Weights of a small GPT-style language model, trained from scratch on English Wikipedia: learned positions.
MLP neurons of a small language model. Each row is named by its layer, matrix (up: input weights; down: output weights) and neuron, and shows model dimensions 128-255. Each number is 500 + 25 x the weight over its row's rms, rounded and kept within 0 to 999. Numbers have three digits each.
A block is one neuron, or neurons of one layer that tend to fire together. After each block is what it responds to, as a language model described it from the Wikipedia text at the highest values.

L6.up92:519453489504530543491520507487471492517511500522539517470474505493522466459484453505458484502514519505529455516482483519492526444446514480493469512521508498470454496468509464446512529469511491518514532533494491500499521522487517539531489507503503517509479507535514504484513489523507508485489498489494483494499468514463530475488494478465491504499484523468508468531556493531488489487493
L6.down92:501520445452503500511550456489474516501505479506514522549533515484494504531497488461497486525533476536498508481514513488545515497529496523520488545491473517534502535511479505495532503473532495498531504529488490485479460499489493485464514496466532478489503526520490467488499467474526473480495485511529479475444451509507483478558509448512504494442506528508475471536459503517551551524539
L6.up597:492489508472502512501471501511488488542512495522477533516518483517513523504548525488433503568496494525471470486444501485501491463490553526506502517490471532513445538494508512488550526468500504509498502547457530531504482522517500523482480529524512510537512486548514479497503477477485500525522472524463533500534480478498495467529502496491499468446472506519494459497531524492481497523500
L6.down597:477500482521522509551497520505507494475481511465509491496462571489510504488478513521482495506480507523495508522532493515467521535460529481506504546474504525447496527556470496516522486532487477508475504522499492532504488474465493558481474511469505560496547499514509493488480480510526511447506507482488528466526492498559492519540479498481496491482492436475491535511534510517498510526482
L6.up1361:521519482512460472490519502524489509502446447480499495503512523511485446545473474517510481533528496516493471500497459513514539493529533490498505462525462483478490456458505525533540524517520484424505526500537495502541474505498501504521515499518555455446525447496524487492521508491499499467456489483456497491477473472529489473507463491538485488499524507515492490503496488474496502522482
L6.down1361:504526485487468527503527504520493531503591541548520511503469528515507543517478512505469480512472493465504537554494493508455479485484503525546492479507495522505491544496479481477476499516478515490495458505498507498487479530552436507501463450483483501486510502493458550525527508485502510553514516474514490483477507506510477474511454491431493481479502495535517479482484512474489501496517
L6.up1910:519479470473524514517507502517481501498514506475526496532531496470515451459514479522519497492528513502541451509505492513504528523497517503531473472477514515488485537520518484500504510513527501493495502525475492498496503523505539508486473463506536516461461491486483490451513474481478522466482528530490456491505583495456529504506525472426489500513479509471490504492499472517456506510512
L6.down1910:496536441487486499536488490524520465538490512536504533492507534511532522514506554535438513482505487479474498548497472506544493506534534496476481503502518534473540500518529483530490479491551497505498517503486470480507469479506459516456532497517537527518496490457491516497497477503556498482496482455448492442533491515515502504468466480520481525499514489500475544540476472492509481525545
Responds to: Word-internal pieces, often "or", "ar", "ul", that follow a short opening like F, Fl, or Gl: Form-ul-a, F-ar-rer, Fl-or-ian, Ge-or-gia.

L2.up140:519489499478496501485514500488529481530472495475511467560526457501513487503511485543542478458491514473496489460527496555541531481505464531532515493502502499484475505486508514515539491527521485481473514469539489535497503470503516477521469463517482515518541472516493510497462488469476499479510478512481518521451505478528539476470485475505532503515501493496557493498489523494529520512520
L2.down140:515505511506489461519487482451464523424486496505516512482528507465487546529476456491508543496500528482484489519478500480488483455473517482510513493490507559507511524522490546512551505472504494501516529537482541515495485528519477501445508542491521477497441511456455489508464507528501499493477488537488491519509535508417504495473471537531454481528481475491488529528483510496485471508472
L2.up835:502512456510514485506522489474468483497456511566483517520533510480507507509469512475509487497494521422500467478474442465519509536523511477473523496504471464475479497483513519533502524476464516497507532532491514450478498489510459503488498499527454488492532492509494568519502502516516467497497474499498524496497511489493480485488500484463481491535514517536485486498487509510517511528483
L2.down835:475558486524423505475501480498489498481488498508506522474483563495518487487469456562495512484535465471502483537532416507490533512569544522510537481516510504484500524503505474517525549488466532458520543516504500524552520476493516466494461488469524526461512493517484540493513517517502543520528515513503477460517486502489479535511534485477467551473472497451471476522531493576476523478534
L2.up1174:516511493507500493495528459478502482494524475502468485494494472527473549449533537535473475510513446468523521495555552525476517465448519504488474461503492526533542487506490501498536501531499490505421481491506519446478490500484489526519525502476507517534499514500505510489469532539504501489504516501484493469465506458487472468500518469507482463517502480545497504497476537476482502499507
L2.down1174:523516493471506489497465535498477507457511483455519477509492486479527500504500487501487465541527529529546508538512462524530537477451470501506530493458518501537514508498482489512508494463467491486510501533513532507469477516516497491495516499446470480528476490511523488493491470517515512500537454522499531498531522500517508456500480445537491493482522473482509476495495469486476477465485
L2.up1241:500505484548472508507495506508525498532487444508498505493521488476503496480461510483505445504485438485462519507508496523530497468500460497500448477474501460492467509484473473514452500493551540476513506475469489513497504468478496532531524508527486518553463488521523519460464483512441517524467483507496482493462520494515513456491463504492542511477517480511484518475556492508517511503451
L2.down1241:460507498492512516504503496506467506516505490508496474466490500517487516480525478505490502532486468500497480506490512507535496487583503505529533456507513498474461473550477529519544481504497538515529508554483482508415521426497493530501484491516511446504496474502453509530522503485481563490513465479508554490507505503490508514504464490477489472500471506480513468507434540527495529512526
Responds to: Final word-pieces that finish a predictable proper name or phrase, such as United States, Arkans-as, Christ-os, Space-X, often in tables.

L9.up166:519522513499539513505523482449500492494504466509454526445499445528484533491481520461479537467475489511479465486503527526532498479516525513487520517516492499502503538492480476510520476513488458483484513466514455506465484485436456535511441531513424513506540465543501504470474497503511532511514518472483520480513562506475502511530456485510488553546509482515498509488512476491495463504518
L9.down166:518491480535463458484512507507519484539503500487534483494453486507464519497550490478488532512481525510540422516493511473509507484494443520499503490483471509525487553490477503489521496475477528492505500524495520473492510550487478550438470540505498505527506533524486514483474484502509515516473507520509519509525497529481478518480490475509498493515513491505550469503480492496517523509485
Responds to: A split-off word-start "S" or "s" piece that begins a longer word, often names in tables and lists, e.g. S|antokh, S|ophie, s|ickles, S|ince.

L6.up850:556499486529524544510488548519520468497533521481448513532495526485460544499515513465423484514511533478476482505491516469526519503521500505498443480488453516485533537464473525517526472460491522519463472488497504521473543473466530476505471493545491537486471471473489491517559542496471528490527528543483494514487455523506545477497545472474501509478492467479509464466516467493506487534490
L6.down850:503531458482512476466521480495516517476523484522510476506552464490495485542494525431504522503518476560538495515490481461511502493494490509487491503469488482511506503489488474523515541462505479490492525492549498514522484476492508500494493528478425468549476501534496487487551487541532469473496456477511508486512538470499490497521473466548491486449495493469514534496477469506459493469510
L6.up1213:565476505480512504491492492482495456518468514475470503517500538520498479500459509453457539505500536475500501441486506491502536503514520490492452522488459537511512512507518512507524495481496481437498539504463488488464476517515490507463506520552461523519548518508525483516499499537503486429533528532524521491546539484498493514471526499487505498553502469533509480520496470508447469537529
L6.down1213:521484478507510506527516486523519449513522464496527501506525476475545472492485495498473483497522483510525519505465522530532477485448528486556492540506480492482490511527517510521546522510492544521496526521509557506520512522507486494493476440516495518461491505511471487494445506509493518434484477476540491544524538528464503478483558493494493468530543468503503532473533546454492492512546
L6.up1240:516468484524513513505506521470480461518522551421457498521515501543460539460528518460490508496486499456489482496494500500493509526426501498522503494508497521497484504514502521476481507511467515491480491510501460481520464538506523496502532506496468490492446539509536507505493506497517551524530543516534573487547515453510524450486465519477469482502519521494494462516507508452492504436517
L6.down1240:520477487506525540488497490531546491490529451500489498561532490514495527508510515452454528509508489488488485443492472466502527492499489456484469517522478480496497505458511500491507532501471487479485515494533519483497519494503534538549504501468501499488503486500503498423511516506509510469497478450490506495432507535509501535531477516494562499496499452509486513507508523466536505502521
L6.up1319:512481520517515475531487531524495456474508494484510481473503515479503540504506479505475492507541541507538476503518506543531538456514557522522501512536470546506565533487476519511500523473514500512477505480528470533492512474519540493535531511487500527499472498492508505490499487496508485456550553511451449524485504527508516510520513536484517529460513479472493517488482495478496507480456
L6.down1319:499475469466530521488490489521516474500522538489506496566499474509523537492503538508478496509516581523565527514492500484521467508482468500512502504478493464525542531501494506536489506475509482504514520470440565497503496508537510494484508489512525510546505501538502484534470497459540477469528487478516547489477507491492515501518467507503505479500503502498487508517479500521566477538479
Responds to: A lone word-start piece, mostly " s", in words broken into several tokens, e.g. s|olved, s|wap, s|ugarcane, also m|erging, Ann|ivers|ary.

L2.up200:435489515510486493503539495459516500498471498500504558534504484512493535471479420503469473492539480463497510483505483504493510484505505520539494515487520460511540459455526495505492479513485501505516498478563490497482498511482498483548514471565521453478506543527517526529553503466497452477476545514550500510531482467491518507451533509489482513492509515506467494560558490487555518470493
L2.down200:483490476494478497510510500480480470485507472540500492515462509464511488482475528505543514537462532504538451526495497511454598529454493491532486474545519477452496495522466501527440519466544525519511502500487513509505492491506510519530520483518481501495522479509488461482490460558489508467504529553541528485469528484489513453510473475498478485494486507486600503520513501536495486506514
L2.up1044:480527505513503485506529510489496498502497519507471577519478503481499554485522467505525475481504514522486481495511470513479448496455475508508450519474484541484519498524505519529496496475495475495497522477505522448489507467552548526504469501518522492472470518453490509500534515499457485515496512506491506504544492462536495507474478538482486491558508465484525504514508495455487484472510
L2.down1044:489509484500530513486531502529490496496515504533527534489482492508505532502498476487498488469520446510530502498495548487493535522483500514513477513514519469501497463508551503556520535527494492497509527531468489488528454467560441560515512457542526502456523473486512488512533516464498490506535531472511466490490491471488488471502521503477522487474527534525522511523476531537485449534489
L2.up1204:515471531508474529473521468456508493561503517491549470524544520496503508500548493494481487502538523517510461485505457516498513462523539536507530473484478521522502478509472512488504493524482503436512556512571522507474477501479568531530504532515493520508520501467541518496532517501458505510489502488501472499458468490544467516503508480522535499483494474486495547508481502468514470502453
L2.down1204:510540526525540492535456516488519495522514490449481518536473505537483453488500509493507510513487515503498492515483520548519535465486473500499524478486509510545507504473478499500506489531534469514531555497491518486509503490483505562469503487484523484491494486517454463524482500473521495493470503536522478533505477506480496528481517491467452486486513500491484506504499537514498514515513
L2.up1708:519533470539514500515527521523511519510470470459509518522550498485531519485523531526463467463562455501494516516528491494482512504516542526507527490502501507488505458490494513529484505482537508471477474490465535516508485493500503479507510520534496547523463513514475502479458464520512492495507443493515493526511463484514504489497523507480456547507495501494523478505478496472504515467456
L2.down1708:497477494499504532502499528526537500499529535479521518486532497513529495482497529475531499510501529509490457511455523470498483461478487482443472507504501495535487549492494515467477476500509515499492470501506498460500480463492513455518529492491496484521496474510474505533433499518495507531468541518473487496521554559503484523495521484523490531475513491553505477521467547509493466501498
Responds to: The word piece right after a split-off first letter, mostly f or F, sometimes m, w or B, as in f-ind, F-ine, f-ig(ures), def-ense.